{"head_dim": 32, "activation": "swiglu", "norm": "rmsnorm", "rope_fraction": 1.0, "tie_embeddings": true, "init_std_down": 0.00508, "beta1": 0.9, "beta2": 0.95, "steps": 3113}
MLP neurons of a small language model. Each row is named by its layer, matrix (gate and up: input weights) and neuron, and shows model dimensions 16-143. Each number is 500 + 40 x the weight over its row's rms, rounded and kept within 0 to 999. Numbers have three digits each. A neuron's up and down rows have the sign that makes its largest values positive.
After each neuron's rows, "fires on" lists the tokens most often at its 100 highest values on Wikipedia text that the model never trained on. A number after a token or word is its count.

L3.gate64:559543535486475519510438510469452517434545552482469514591436515567550496477495601512492531479553490492554519527513471512470487521521478530432521501477469490421558500498539518524502571445535485559499542529510511453520546449557558526445505539497518538563477524375599494537478494504507513483535459533496498452578475433524538556487470496449402477534463473524520472536506470501556530484512
L3.up64:523483505415465423422469480479479480463478460429487474511470469483439483517499510475481514526549479395490499476500535489476491495477484497531488462469590467458597519464483543554484548538492548449513544563438534499483541474495459515511509478531500547551488510443531532398543520478532474521508447462458491511507430544524439533500505526448582508502449448536565470564512500562432509436551
fires on: ":" 19, " 11" 11, " 5" 7, " all" 7, " 4" 5, " link" 5

L5.gate273:385468580474532543532487476494538496427555532511509513485525536496507503463504539553489494436467493516516496499471446509501469531538505546509502526491604516501497466523583539481491521526484464546467489516470501548440568410551570493477526591530462553424560486448489492485479506485469487560460617521418546504510424519460541493531441485447504511438491534478445451511512503491528553490431
L5.up273:484463491479527492493538529454515503459546493532483502444484574517524465441490575555468546452487380501515466467505488414486503535484516466486590495470539468491478448445508453532447528477473494551489441533481458480479486469559568450476568501492522559455542519477470506420485512475475536559517551542514537530490497474485474461529451510440512486404489491469464423577492539470505542531454
fires on: "\n" 97

L3.gate234:498584522504575562527465493476526566503536456462458398510517490526477486482507478527476455552500580537568452485468445490467423479416487469526464535514514480437463525511520524541508515489479503523482473459519516422508477537506457470508526620480455546521508438545542549506574499506514467417476443486509489557608486535536501527476501437566554440555477568524501505484560530530507490533506
L3.up234:491546512423573547504502499437442587452464495492527536491507476492473472515492517521518477457557529521489533569543566437542481521586463509462413536455515486467530521429528468550476449454469448497473611496571527493413512557541548529532567551517496524534509522519523522543555479523457454485583482507613473479450536471526544505511436445473510517423487462536496493523477516492530489427479
fires on: "ater" 16, " even" 15, " Max" 11, "rist" 7, "r" 6

L3.gate236:477498498472479436521429461476484417535528520411510504461495496440491523478568406548524433574513484519472547485517488555499442467563497449543535533539527457471542485464499566506509534519429479444498509492486506567531534478457488542454531538489472509524533509508455548556515536522532465468448524518449463502537494537542481590459525460430478553537413541537460555507533520545442587549468
L3.up236:531567528557504525510457516460514439524593539512452450530473397452547434513558488487516515520499492478534568496522474484536478489453464487486478512477434531452525567460423503486552488528460462533519500499524563484522549486403496587512517476503548507511524528517505512538530493474574547558513433445500499515393467510553511491469512547431477558602539540545544508412533503583441515565502
fires on: " with" 30, " produce" 9, " featuring" 7, " included" 7, " With" 5, "With" 5

L3.gate413:427563548537532558435550433496470438494581443414544498451582501482445534495428438496470532533437433563569466516471444535482559484481570533533520550534558521503524524510520547545583526523517449478492484511438531525475537533453481471530513547473472485509523478499467568527540518492549488477487541512516496536475499504490535466556470547509517519516457532459520525510539503474481556495543
L3.up413:443437510501512538510475492509469514518495473497607450550519539446466494460571551428518559497544509450499460502541444492530441449454450547497495550497510569519504445493522414470563469498576487470508461501503491591515518517464562513563458510475485476557478617539412468491439520479499460543486559514483482511484496413495569446495513486515529571415478474543490515563545544541479498465549
fires on: "l" 27, "n" 16, "stit" 9, "vent" 5, "m" 5

L5.gate210:450485562460564515470457509479489487468507567554504560485473575483554540474516578506508541437440484523484506520510449539552477531550522451494509511494508548497541480486512497511489510509489462533477557532488499545451483396578494494447579510560479557454508465471478536565570508457574451513549543523519505479479522420513482489487458454471483461460479522426374475485472517536443531437438
L5.up210:451458466532536557472551521514524373492531539621521536414481440538505497471516521522559471469480482482542493521485496573547566523475577490513476455507510499558488427504497461521482544564496498500469533472536526540521460499508534589465537449480551548534449484462466479471511474541473497508554443522467515540500557453506438416489570514496526468425595542477479484498538541541443533499511
fires on: "\n" 100

L3.gate293:486466563563461488533542482467523484478500440510490533558501460497498541572529548479414434503543538526507581475573581480463475529518487436495517395470499504589562559524440427481478470529491558463503469478489485455556526534504453544509531452511474469518484442522501520567556515524515542508456509519512519492487446529479463571472452449541526567532487531479501492436484455403487419470524
L3.up293:548446552496486527442426477462472506415433442503476513524515516455512467466574499583488419439463543474499545409522513513500444515523508549561490439488516523554424521461492484514547522504547521468463451571435532516506583482592517556450462529447515456504513506511463517512479481552515551517585525523495555521473454528497500489418480550480472569539462513504559465447510493476487487591584
fires on: " ex" 14, " deliver" 12, " des" 10, "o" 8, " Des" 8

L5.gate337:492445568510566459506441469540496433504493511486450584507499510445523506559481468472499510476464510494490504567534467499467578556562509555475458487499498498500483495573524498526524474471541494493498474510542515503400568502513507509484481542464456551435495532445453472557479483570519463514463523453530494559413545541462465452485533428440562486522582509464493425480501551519551597491525
L5.up337:521489482501544509477539544501495390494531431465533494435495487459543525504555477495533493499463427466508475535473539417503500521480435479589534485574510546461430582539522431543579521586481479527459531588461523503599494503469581538547435570524518475496539478545440524508442430540437540526473514486466484508509450514495503477528510558482475519459499493529453429512492523465383469547534
fires on: "\n" 26, " Rail" 17, " Pl" 9, "road" 8, "pl" 7, "amp" 4

L3.gate132:471533470484542547566486485424516475514393525492479496518507618437561539485494515489455448441522514574465518553509518518451576542565503477510539535539574553509393442506553534457592475553505472545471455471497498497502554535439439525458506521492529490547541441522462536513483452503523503483512515494532486554504546563558478482525511475504448486445469465465476543515517484452608534575553
L3.up132:545527489473520547488483577529513538525420452489488484462467470503483479462451521438510441468544467517455576521523445490518519531473487472510556519598565581513406492496570537497507496503499429485565477488442458444543502570500540499477515571494528442549486495531440538509440496491425472438532461489505465550475555532560536585508506461498504457489530507506488539548533546413526531533444
fires on: "ar" 32, "ust" 12, "ount" 9, "il" 7, " ret" 6, " General" 6

L2.gate90:464421516549526567424502425548458477474571526470499507555543527492502551505479449450516506467475434488510508506557579495520540443498477462490479505492528464505540480470540464504568392544497478541520426470492488458443533482533527492508491455468458453509504463519523600516526531572473473472479479496477415545450474534427528448492443548547480563472519543520471490411476563464454481475469
L2.up90:520455519553437516452569525435527476526474429521482535614439554498510449616483467477493502500429538469471429448452474574518496520475458436569472542543500462503535531513541493461481485474543534496494481483483469533513522410479506498518537466557525451541474501545559447477511557535450500477579522468498522545474493525468511505459495522550536542553504468473410547492532478458507525497575
fires on: " m" 45, " to" 13, "n" 9, "h" 9, "th" 7, "m" 7

L2.gate56:511512454524471520531491511540454475546442509470475509457532524528482466487510494474502480472528479600477472446520497458407533562527469510449472471478549536492521535532504480561542527394544532445519594483444603511474560459448498479559501493504450444446511536445463469501446460515473480530410497464479485501481502507517520430466490544538500497455555521493485512512487437443489542558451
L2.up56:498432488454465510465471473529442513568480489459474506518537467507484401489513490484526536486582473563516479471510489440503430438522467551538509447459538499465529497559573505539488527512502478479527492427507551478502571534447465472570460502497483504453504460449483510480500475479456437464503463484571475467466509525469508464438534461519415477517500435489475514606555448505502471544473
fires on: "–9" 17, "–8" 15, "–1" 11, "–16" 9

L3.gate89:463479483481452531424446483527489456537544497492496459484533468487539595534544453497568458530472528530469473555507462502422463428569480513556510520519526519581598456481550529466535468471482511488443438509500564541500503508463539517527443493599456508466504538548505451502557497514577526464493483485507527425478469522477454512470466454449461474565536526500526527440533458509509500489533
L3.up89:523560487500534510490464522563457505481524541523516480492489488466530476542492516523542503495542503534472568464547540448551554587515500505537533569480497480494443526537521491497435557584502461576484485548428535486532412506402471501519460547532462509451473491507556445551427507489540508463549498440569538546446494471477567537503518539537497568477470499458575515543527448468449506503552
fires on: "us" 35, "t" 7, "ed" 5, " that" 5

L3.gate158:498580502491532558453487488447539493453494470466501436463504518507540478527510512502530567451525496553565511470528492453526471458494491530512413527493503461484508540539491525488538464509488532536497453486523521563421501513435486449599498572541474517442460546521481537433493525488498478555546499507560520494485478573532501467465511516529438569506477530461535434490487557463473480510456
L3.up158:448481465430535485517510448457480485475445487553489488500534461508510439536521474501540493497612569467475527431520493514484552512497495446514513525495638502503505465477499534516476460489509486527516418500513524494475589462469434531507482522560566514457526421504521434417614470512511446504538511492541468523433496526518502491437520520616442503532494467500500501508553548574467482509517
fires on: "v" 78, "ev" 12, "re" 5

L5.gate433:435498527548506572512548487511521489451479482487536467514499433520516504507507467396447511470544507488524536516371487544541511464514425524472511478561453426542484422557501526517533469610521468476573524504467437565514523478463496515497516527488495556484531507501510443456504484454404547403503423573484522575479474535508523455496390478509484477420534501545498537460525506511434479536499
L5.up433:441450485523505530480469457478528476458481524461603529467492455499499474466561488441527540425541458550545538501566502543517502506516455497508555489488582481500490475531478533512445433467438520563473464528558458525517448445423517451433569458579510474465491454493465475483472545507486583524492528455494431469561474469479491505503495489522483495530429507556518488540511500378505489458501
fires on: "uk" 30, "x" 23, "as" 13, "ae" 6, "aus" 5

L3.gate336:470467524524535591539558435521517519520474508474603514505481506489527517443497517584422430501496546517443437445508483496508556465491521561444492487512467526547438506477471464577542532504512485480444535464531406489502520563499461531468577516442508481537525450448503468471489476498491559467469502556508580432467551516488491513446531494461476526538478557485502482535472547521475445511501
L3.up336:492463487575581544563534447568503470570490495466527468496477490466532504496567487501479476513531468509531491411481494490516478468473466550463520444544499455545503519533448477520504481432550469480464577550473449496595506461496529549427534533442503532575557498489497537414483514508488587500501528434602509465447489493470480521459493482458454525515480457514481440520480556546461458476504
fires on: " Ex" 21, "up" 16, "ip" 14, "um" 14, " GP" 10, "-up" 6

L3.gate70:525525494526563496506529498477442523591498515500566439517489502585511525482526554499481538507590550480529400456423531462517529501506461489476504476489568522470493576434512532421544475505554494508517488526501514479478482421501507492527465552497543504471518553541473478544583458399559509510534494528525551472514500510419445486376495473568513512512535542547504484478447472480480515480482
L3.up70:524543529604553505534509504503497449550505439507542487549528470537500498524581510523512476492519527578479477507482475559510514538527510490528535542511498520533523522497500427536518506490551533506563506470533566518458508530468487496514534561427486482504441524487442499512477466496499473472531408478471548506514497457441419496440549614524522513533411486519491481487518471493517523515496
fires on: "w" 45, "ch" 11, "at" 7, "ct" 6, "u" 6

L5.gate84:516587518514483489513544456516530512425494482474547435555524546490453496491459475469511486491497480482475480529489528481515513471465506478515544511503474506520492475397493555545503477530521480478504565471504490497433386494531497519510603494483465579525457493503463496530484499530563465493517509539541461534489481513487459528522447460417505508488437552435481588495494482529434494485419
L5.up84:521497459494423460521527494485505535526472494472538456458540406513499498532425567469513531512531523509506437478471468446579479480450489482510498467533412427469485462529494459481528482476511499540509587571478503500462431525527605519590477499490546510549458587541425486466458586497463496539529472496518547496517498562484504450475478563554532513451466518522483471517541440566465466477480
fires on: "il" 48, "un" 15, "ern" 7, "ich" 6, " Fern" 5

L3.gate91:545454529444490455448525450425517483426466556486492438496543501536500402517561456470550559484526553496530508509515465466501500519523495403573499575512532480466489547476520434545449441455444482467472520467440517478501558500502565537519504527500495547464451461555457589446541509462497479505500456479512485501517471525499547457527458513452486461454520589520529564434437474450422536556565
L3.up91:462516443476580576486484517509533539464499539457500459535425555508561515506508512418452514517575424514506487561524461489483511514479528564542450491508483600504491516467526483464489495460548544592477471482576477436480522608511531482537579455499469514505428504483514479528513477490451531477536478443516522456518553528565472472460491505438484490568535486534426551563438471450513470491529
fires on: " un" 32, " win" 12, " victory" 10, " loss" 7, "elt" 7

L2.gate98:477429558492572439500537497491454487515473521501517530519499527459517543455515513495524460489524475503570460486430517455534553495566542524441507530475480482535521557494501511472627437407490512472604531519482466426530467424589500449521516530489485450465510505476496498557510479474518521512502554523468559586488528524455450555440483558483410480421521506482483532423478521465528457491524
L2.up98:501485463474482522505395585531493525461501503495542535491503472522560504401503515525495445557557461528559440499462525452494496477526497407492462480454590461494566516559525543571492485414479468512526480529496443538551456519504500515495480504511545542441498523566486487423543589415478505551554538497490478447474505484486550480442545478494449468468492530522574564470499495424440469532464
fires on: "z" 52, " |" 14, "iam" 5, "ham" 4

L5.gate281:472496511475530566493502446543513511441499501533528547580458490487536489529545490530490483448475520457564477488471546530449476469474514542526504465494554483542463451525535526470531417545470457466450486543510442550460505511500486522453468523536536542536608542452458477525409506494470540482531539504463429477505475448459468494485606504435434502550474557515463492467515508462541498455534
L5.up281:471536452433495513415543510565510464579445438549477548511456473470482484537505521474539450519460467491481525443540515540515562512354466579495517446480534507502501544439532492483496433496438510549493554536448391543505494502523490537471509498493505536470478474549484525526457500547470550463572469490564483528562439459520497469457574535507530605465483524511472479577481486506510480494474
fires on: "up" 24, " no" 18, "ak" 15, "on" 9, "ip" 8, "ix" 5

L2.gate441:502555437488437489509515480463583460501515483545517497493482536470546471498530496503485411556465460519467597530510522523502531419521494522555490504467464517539461528519455584463572425460609470539489473502403489491519499463446519474526444477489420486507484527481486483495465536564412466436452526495497473553504505530534481512512587498593535497444524519508465520504505533486510520485522
L2.up441:544531414459465490505509442467483545472454486550502476480515533486510520478430474529495487462603469380461502485474513463510560544437453491516492501452431438428553556461434520461498491502517506522475488530488472476524452530431439484390506501439466501428463529516505478481516542492521386474493442470511505524530470536519484518545573542529583543509536508557497511572493486535468541519484
fires on: " \"" 31, " un" 22, " it" 9, " r" 6, " college" 4